config.yaml
norm_place: "pre"
norm_eps: 1e-05
qk_norm: false
tie_word_embeddings: true
max_grad_norm: 0.5
MLP neurons of a small language model. Each row is named by its layer, matrix (gate and up: input weights) and neuron, and shows model dimensions 234-329. Each number is 128 + 24 x the weight over its row's rms, rounded and kept within 0 to 255. Numbers have three digits each. A neuron's up and down rows have the sign that makes its largest values positive.
A block is one neuron, or neurons of one layer that tend to fire together. After each block is what it responds to, as a language model described it from the Wikipedia text at the highest values.

L5.gate33:123101140151132128099169088116118091138126139140113118118157131091118084146181159084118133115143145145089104129150151150145092135101109164134134111138090132092122129165148154116105124117103089155151172086129090117127109118141091129118080111079088145117113196101175141112146079114175098112
L5.up33:109082140152141112135130177148135126155121132108135161119169115121171092111125139128129137119125134141058158160147149112148087131148144128097131130125139125155107163097100104161132115109151135163151161096130148119128111127119098163102180144065129116112117136129167112128130133147104140159
L5.gate199:173107130126163127117109187169166132134093114101142136187163148081145098186103104096150148128097138163093076142096148143135145122112103156131125106107123107114118135100145135105112163112141118179102104089125105103092118124122125154153127152135140109155121108171137124134128080159136116134
L5.up199:096141145103088128102105158117109124145139109146122156161117115124129104154094134107091142136113073117115111158115151116098103085143139160124059124139121164143122115134155160129133170150164146150116114091155104069116114108170109100122157140065124120157140135117143135115165105141100124142
L5.gate228:114118116126099098133147092131136148118104076109127120101093158127108099101125101153131097128121098053123086114179103153090146125126111117109129146160165105136109182136170155099134141151134130149110104143155107151107124127155093184149100088145143104158143089148124109146108133134140120137
L5.up228:125112133137112148140148119150128117100107153171138155136111173116126124137141111166082123109129129137125123151120094144138082117110077145148179096134141149138108150138142129126157207122101144140145170153093165140145121060188074137117143123129195131173103122140148135184134146145114109161
L5.gate258:126142172123138128131116145125121110128105113129135133168151106147170123122131146122141144157090126128118106087117106137141125137134161098065119079147117110149113161134150146100119157141136128138133146138120132135131086131105141091135117121108117098094097164159116108134099122133102117114
L5.up258:113116086136159100074140112096114127128139133132119152157118096112119110084116158116160100106122133118157124144078136127114124172125131145135110120138133160121130120099101151098117146136138120156099136095145140154179148137146073095146127099140169141127131180154129172137135153134138116151
L5.gate270:131030091081159170134136183147161116098143100115129171132141136131085146165162115086116121140150107151125125101139114125149110152146108167081122099116136099128110134140103126123139170170147174096113141098170136165153120110128082123141110138144139170164118144113140139190128137172146144123
L5.up270:104172129110192136169142107162121140109132108201144130137106099105111119160149157126103130095110093139097130123143171109174090168110172092116144077100093109096181140140114156123132149129113157101114123093140128134093108141130138076130130131186151145165117124155166106149112118118125138114
L5.gate419:133117093090145167139136115169136123122105099154130139134123165157142083127153115087124130123154152126083093135108134124145115122107106135129148120156111130132126163144166138134137190099155102158098196125114115135108132098151103167104132136152126134154108119123114118173139083153105125157
L5.up419:126111152133168142117093148163183144143143115111110085160150142153097107133126129161118113142108088141107148088138152162145076152098158096123130125123122101142147174149124090146127151148127107105106120086096090066119142074148068133125134123110108152122114143106159122157136158123112137140
L5.gate540:124119172158103156130098134091115163128154146130106119147116130143141124135134077171075105130100160144121112116122148118118153105104128174130127132103096114153130159141126127141126162093109123104110119108105138143105130124136100154154132099141126125143150119120134159140117145144133185124
L5.up540:140159134127139153145107118132101132103138119135188107126149117126114146136143144157160127139128137110139124166142172161140129107124109129092136129112114071079137139098130177114100122153138101158124119118126102134103104123166153118131059121123118128150126168128179112099066089113142123095
L5.gate642:110091126145121148147131137131092136131158137129111132129110123126106166128122165151124092147128149110118100157143139111124133107119147155107148145166138109117094162118163128128114108144155154094116138139157135147137121120088115145117083093156125181156181189144132107120097125105150117110
L5.up642:146120134151123122165077139159098101121100157139151143121102110119134121106115137137099159110102125148146110102098114117130121090152192142102105103127125110123112123096141110162098142082115171156139100078135105120109098109168164128127137131175116109200138154165155117129117191091147142162
L5.gate880:119131121099128155075156153149097087131121091128117166113132168103147121144139115112121173080175166092121119128116146127134089120156103159129127105143105127125126118150161135101096134127117138094095146145107111173192131119119135110156154123113157125148117111079083152099151147145122144182
L5.up880:120108117122141075172135152155106120148123116131114133099120156104150155132085114136113113115118142125135152149134144103184058125131100119110156100159116111147122119171102060100086122125127121157101148148151144127142147083130127132151149132126149143184149077104130142157136140147101122130
L5.gate922:117119129134164124133111098125167142134120148160138147151152104104146076150081100121094124121082127098134104124142167079102124159154108108125105138135110156137100153083142107128099130137184119124136115121101110127111132088126118144123078105155123149154139131153137154110174123119109120149
L5.up922:144110140153152151120154171106100137147173143145120131127130184081118084145136110124072204095114178138084127152112137088120132095143129172137134143142120162124144127158128139130145137087133087120121163139103117147118153113128121170138137150124151123126142111168124147053134081119075143138
L5.gate1138:116096140130113148102131117115109122152107135146101118126138158118118101118090083146115110113161177143038111189116164167112122118081148123145095148099143095120120149095117119110130104163143129119159110127141142150084108095122135136089087126105112154136134122152143133168157146083161075131
L5.up1138:119130143140125169132142142113098092108100139092132108122161139121168146107142156166106122127122158159131113113147107123124194143121105128114159105162103132092133147085094163125131136146151133154151151130123147116117105106137137146146128082177125126091146150123161113138124092085098113134
L5.gate1145:161127130146151121170171122129120107104120109125124151121143157115101137127128100127124119125151163139109105099117141141140162115101112128147166136183152135122120119099115112130130172198112163129101110120151132212129138103130092133151131065146123150148134128110120133191109145111143144128
L5.up1145:120139116174141151156123123080147148136149131118138092123124131109111111094137168116149120167129126080170152137093128140126135108119144157140154110126101116114148146141139131096131133111110112087098129103128113174112137096105127089143146104114139160136157137176170088135118161130160114139
L5.gate1255:052104123115127145108114124120126087122101135086098123135115142123134086120123126155114090153127100151113109106140162080111141129084131145088114112124101096132166143128111147115145167141201148101148148125138111126126128118183110109121134137129112123156146132145151148140090108126106154136
L5.up1255:119121156118147150138179115100126156098157138154106150093108124095122104122106152119157100121097111108158155134140141103146129159087133122124130097148149150130127174120120114141121112142143118079091141153115117107119094153192067114141092113134138164154150174104147146076118104147147140133
L5.gate1561:137155132120112117121079116167135092117139134166124100129100155113120145169097105144135123117100097111151141135103125142130125140129132136111093111121136125106084120113144057127113146120170112149131119133089106139139184140099151129127129157085137117136109109111098102090176120112141136106
L5.up1561:125092151127176144170132090165129120120143163122119178111118088117145145117123127145117148136145128136093081116156077120115167177129112123109098144089109123124119127145078163107123106125112147106140145153110129166116142149163097151121118145162102112144116137161089158129090153179143124150
L5.gate1568:130133184130125105125126113100136186115129134144089145138165133133139102109086139099087135112134165101100134139121136129136146138142146111114126118116096090119120130124119150075080128149117122134112148099123100132098104130137114164124098126120121120132165139160137124080135120159127106158
L5.up1568:146093048087146141118123128135102139087124120128124145119138125125124116087150139123131113123148088144148123140135137151153142087128152170123145130151163114124126143081158103108102151125172099155145156121131089178114107104164125171166124141161120141126119103139163079176137151159120135102
L5.gate1763:129161143160160164193117128144110162126099144116126155119141189114150114113127079117120119145096075133115075140156153104120103110125111116133161135125142117113144108093100141162122129122109137160160147150148159138121081132099181129142128125090116116107168081136141115159146178153142136122
L5.up1763:108172110171184136119088174111149115097120111156140154074152117106083061131116087090130136132156109133138120175169151152120109096122133145158083113122118098128083071151187137127136132109085111102118126125129086161107116093144089075161104127149094137138126103143121151160127113121153115166
Responds to: Country and state names

L4.gate188:153158131132119126096149114141105077130115134148097122119127129176163136131169121117126133120106137109109111162160185100138113108124118110137054146103128114141143174127118090131147120143096144117109136123128134131125139110159087119131154108084162144155134142122123131128122146137148079110
L4.up188:127159081126120143141130135126099165126128135131133157149102106082112183114110113098125138183123134153119141145090132135163145086154149126124101163143128126057147160115131119134113111153118109146119145131124144117136112113130110159056114156110123143108171124146142128148114134128097167141
Responds to: Apostrophe in possessives and contractions

L5.gate57:097125086148123100104106113083135149111153180136124129094067109142148125180119117150133122128108146144132126183137108083117091113123107182145132113090146148111128134139129109141136149132124111126131149130123128128132126124143114089117101136150123136102099131115109111133114157138149125142
L5.up57:150150101132083124110141114164129141148149120072130149131125133162134136119110162138121137115094166148095136106139153101126135153124192197139118105091118104105162163161123117141159106165136136106107181123142123086106109156142118129090158109116137167153088131096098139101079102180102100118
L5.gate236:122159183136128125130131128124130114110148150140090135125092137156145079140097142136127127127118097092136123138093100115132120114092139137116160086113093141130080145124150102109118100124111099177107140163125130113140101119112123086104126123116151158141166127128145121122106141126145142140
L5.up236:077119073131091133145156142154124095147137124111139175082140110178115109136080153152121110175108125093126094147086077125134111116140170139146170144141170166156119138140155133115120110134093141131116107143106144144107124131100144123147107121168184114137120079092112167085113073114115109154
L5.gate273:156143130117086170100140165121114119140143148134137118173122140117118125113134087124115154106142137076121094147080132152108153179116143151123109143121126140091129170172102118137135100130128123103107094144133142153146124112115145129126125108132105106138154155118115091158069140122166108086
L5.up273:100117121137150154138126167117129136113178124089116133109080090164102144165128163166136085131140102118159129125109136088135167083122062090067171126103141105135176157126150178137139147140135127100127128131166131175147158142129172091133186164151130138180107145149128138142144143122081135113
L5.gate336:087179106143148114105145165166130154130116128123147114088096130106128152118168173091118101143115102149163149144169118173131092146154134123092126118131119136116106137116146123161117132155111141138140147151161186145104137154146129105087150107143118144176180101116130151124081119120144131120
L5.up336:108122100142156165134144107077118096119130141149108088108135138118116159101143132130131119126128114115148103172085120136098145132121135165138153135118117106137142136138139122166111125118105094140118129136114147151104150123181146136146142110212146148098108156156088146153137111121162099122
L5.gate427:102096131144138186156139147138187165130116142135098129184152137131125114156128098136119129132108110094137160158101121120120095132105115127138157160088137168116148070116117170147119152079162104101127114111124143111148140112150150170090119152110147101101087158131163090137107121125141113124
L5.up427:106123156126125114137152156113115135126119112120132138097087090106149093124135117115144096089118104085070071132127171075150126122128132088102100102144114132103133138111104143109159139120158135148091137069129121123146119132144156102099109143119146088130180081120145102161128097144142155101
L5.gate429:130126132163137176114107156125110121144122095120132109118134116125135145097076144141128162141104144138109146140139112152144084120118090118144192128119197180130129123164113135157117144183145113111103116159131101151077141147137142130133123143130083156150112147103122139139127182142121157109
L5.up429:133138065140081125076140140130111119158174139128125137150099122113105144130119136148121154106119183111118083152140111163140116171130117126128141159145125100101138151145165130111126088162146150115162183144106115134112139169080136112136118156110151111128077095113124116091181090188151137116
L5.gate654:120139177111145139136112168122091111119125148110104131120150102096131153088101176125117100091122126133128093150108114173129166104150152161156095116088143193130114117141139146084117144193097108120111122118135105130113110160115165139128166166099103112171152108105138142128045162097110127165
L5.up654:104147138105147140131111138097117122138143173134108121104141122140127117131110136121153144127143105161120105137188141117164120161169123141123100108065133145145191108145192141108132141209145129069109133154123117149105143124176111108114078115120166144155127073124154130105083129150119099143
L5.gate706:152134114094073109136139109126104138112112173095136067116148174133165159115143123105139113103129169167117107089147119138137085164147122127152116133154151109093112151124136133158180102101123141090106139132119139140111145142116115121137133154131133110149170137121119105183171156135118108120
L5.up706:123176116100092163168124151101131120117141127134135083132125141101096162109144081114135126152142158149086149108115105115148069100159120146095167126124117167142133116086107095134127109119103120155140077141132120137147117104137079128106136100139099145147122106128137162145117146115148117158
L5.gate886:120080155143152098142120137141101101157139142082113133111132138127107125108131126120117102135127090098103126165144171128127114132119175140108149131135109148146118186084150156142178117138154135126131105096140101152094130089144115138123150121106142118127117140148162152154103127099163137139
L5.up886:138097096093133093208146091125110154126120126114136105100116117125127096118114157134170118128158109083103138141105129138128116135145164132144122136153103144162126162101074159106129107150165168157105120132160088100137136094131062087130146130111118114136135140100138142108158084104131108111
L5.gate897:138144115178146145118184148096127114152088079117132126165129120117167138087166147100140151130117097095142132146130105139098084165141099120088115171149077149128124161091145134100149125157147095087124100122119135116108134134200122163154143121121134134146090143112120112167155102101172135116
L5.up897:128134093111128120172140152175150117120159110110106157094114106119142133089118145082127117109094124167134073108119101109153131175167117116145147102066130150107090102087168120132134161091123123108149114088161103139099082150137130124151110109152151097090157118090129086129119100149168118142
L5.gate1098:138140134158160114069167171117117116133111126122121131137162137140109114132120121136114137137175141126109113101137163151125129159159119132111120130130123127141113130155097162124182137172138110097081119138119126162102089088175115165125112108114139165148139142135131137152113134149180139144
L5.up1098:122068129157102164129112129115153137112123156131148128094179138117114140119131122159155145123174123123138141103094115154124163127151132118116122077096103116111126140126157120141129107131134089153131151123133136087104146091112113097119153188121110162109169124135155133089077132054107133115
L5.gate1100:117115117144136098138117138169124084160081127098089108123140070194106177125110128138108138114151102166139119090154128122138108098128093107130097122080098138159090100156180159049161112141075097179181127120092101161106106120106120074120122105155163156102095121141156112165148113121136100127
L5.up1100:106105121122120099068122108138122090141117127131097138136110087103130112127112136139166128185177103096103130134142169110089166139140120116098129084123136132147166138130110088161115113112141134131159167101117107121144127145101118093170134122137099118123071116153135155134113129148116122135
L5.gate1332:132135109137170121117132124125125126119162142097137086097119160122116090135150106111091130080133150153152122119099125113154137138119193164131092108115132133135110095155130112150167066120085136118122159136128097137064121127152122135151143137075106129113140110138119105108127141125184104149
L5.up1332:087135125109135083117124131141099143156136102115126113163090120104145075130129130102126132093084180112160138134142167114122135128133104178117119111176146139103106136104137153171129103155152116113083096141138158126114169154122118112169151123080115113150092099124151087126123129154142163179
L5.gate1379:113154134095142140063114148163113089110118095187099112084057135103171151115104152136102127107141145103120117114136077115132161100168128103148143135153130135098079120112130163124164126129157130111155115125095115112121159134114097177095141115124161164124099130083111099139115138120118097120
L5.up1379:123126188129116156112170082106116128108121170126118133137139140104123103147106174138140141128145121104108097126166117105150122089120127138169090149127141107125137136178098112132117086147092079120094101128116145159089145145107111104168142123125152151127139098158107120108130139104122133103
L5.gate1736:133078144108145145114095155145114090133071090108095130159150083118134130105103125134122074154099129098142065163120143143128113099111116112127188142122126139115125152110089113108178135126130123105113113137133149170099127104101136139131114039125136106133125105127124137131128183130163114142
L5.up1736:132135117118152131139102129118135111138112125135111106116105089098093181106073123139124099145124110078151091151150141154124107152115105100162136164121076087140137143131103108105172087159145146132134111179167144101132136119117152148146111095130131123143127116118100140145094168140167111150
L5.gate1815:164144079127142109138168157117137156148157133137141140130137136142099094134086152170109145151104124078151119139125110143156136091155118104155108129120122135072138139120170156153106061151130097128113137129108100145129133079130123120083141112137151093119139115103131094113110129142126068094
L5.up1815:125089150150125124178108165108111141180127117117100190118160131142141136118093124149106134139165087117176149148109103108124124156157131110147108139141121130111122127114140142141164130155147090128146172099089154116121140156107094119150149110115158139191099152151144137162139138110136120171
Responds to: Suffix-preceding punctuation

L4.gate522:120130113149093117141104149121095130129123189113141082117086133079141103094150101176136166160104099133116142136130137137118154109138151119091085134136127128125144162124129157141099158152126153154112129131146159129160118172127071097134123112184109125144147137130078117149131096128123093142
L4.up522:126149146120124111122110106113095123145146106137089104099148131148163142097111121160085164128138154127100125084127106089152163169123216167100128130107124153141150150119172144151117170113161076171165125127141126136135133104136154117105169101133113109134116167121135110123121112078107090103
Responds to: Country names and fragments

L3.gate465:102118150113137106126163163084112105157106105103095147121122148127167101088148101087111109111103152135114140112176085131136187148147147142105120127127129145110130146190131140180136132143164123143082126081081161120100069078134136151117119098150098149127146159108162087101105177144112168110
L3.up465:118132141102146152146135164101100147136137133140134122098155117139120159118140173207088112151145127084123136185153144126096114139098148191098091153121101135080120090154148115126157108107124105123138116143112127147130113119108090095131118142121185137102149117130151161116099136142157132117
L3.gate805:123142119129121125143160121108139087123114144114123144112115137114130108118144130143128146128166169138139101125121141155144111100128120112121143145079103143154140123146149110096169146132074120144118159103112163154101110139095115117117115113116146150125132140148131123143093113109142092148
L3.up805:157102056153123091111146155123127104169173155118115121147139122134140144148137155128130141135114156105107091160102116113064152100119124102126160107111093153117127164140128115077106155165134110138107162167138125122108075120100155114125149121167106129166144092163094133100106110121171169145
L3.gate1108:150103108134119141054145174149156081096113118124081137181132166115153112138144117096142113119150151139137152162172128097139120104144161133103183187118159135161110126153112102142127117097121133107129107125124093129141111093133084117155139096103172160099139155107144127121127095142149138135
L3.up1108:114157121135106142155126149177115150130114098136135131128085104142116178132103104147123143130139126082136124106074099151116154140138063128142164150146142167103147093140100130163152129133161145115115129145130152123107155114147132144127127145106138149149135139132098140140111112116084085122
L3.gate1224:127135136171131136130155142153105159143117122125138117049181128137145116125152142159063103104130154123144087138141111151122109114136132129142190109113136140127115129136122125106153129118106119162100138168095133100150101150152130142104140133150135121153154122151119092138103129116165112169
L3.up1224:126148102146173135109104116102135112118146148110143150110120131124109124124174144130112144103149133151118126117142098133105111119106116124151078146103119124139156096153136138126136100098130124178097151107161140157096126112108114196155170077138115109154153100142135135124090133117109106122
Responds to: Structured-data field separators

L3.gate471:108161146126123098147104125159124139094129185085186114149106138103113152125116096129124161142134111117123177185174124116145103088121128136098085120130130074107145175112086126139165114110186148134109144138155145142151117107145105100090107132124191168131113110142148118133135104087109149122
L3.up471:099110100133129098134172162167117110159119132133091165093116139125154143135133111124115147135112106130116155148131095154115050155156146148126112074123150119142113117144136107160171143136124135105152133142122116133148144091145133144121125151129114141151159133040110148165146127136113083150
L3.gate612:141098109155113128149158157139137141164137111140156134139116107123112113090101107136136105130124102138099108187118147148166111129089102111088138142168102147127100179123179101112155122118149137135139130100167102126114136103120114091133111181129138142105166126120137145175113099125150136184
L3.up612:136120104102142125136157129119113086102132144129138142119128117118127121129145090095128114110149092124110145136115171139152133141110138150120138149097133125136136155169158140098133129123060140155141080114123162167095106115177114127122159095206144115160121121143129142138100118103110138102
L3.gate1257:118115176105157124137098139150107113138130151168112107116108150111096115127100144099116134107121145097162139168139165089136165106141147125123127131114160099096129118123138128123148164133125120177114113141160127144156177122120145110123095076164123143158129118115111122108132079088105123128
L3.up1257:166083108124119131067086097170135124085117151162146137120125135164138091118089110129174149122106106158126095127111156111131115124142161129104179131075110097153129174144131130153153158129096154144141109149122097108091127129168128137098100123118127130141132112114187138097159135124125150142
L3.gate1571:132109145132203138121118109142131120088081097142143128109092173126121082151121159145121145104125110117064137150086171139154089134138144134135109109139132149134096111135129112141125107127101140120134128152120129138108139085149110101134126112131133160151142135122146145128134153131158105154
L3.up1571:072131132126098118122106108147172168146122121107143138160143153124119154110105133137131153138129115116110095120126118107157144114132134135154114137163128113113106136121160125123133148110123137115117120133164101158149113093121133124153151130144140164117146106125101156131116143151068129118
Responds to: Institution name continuations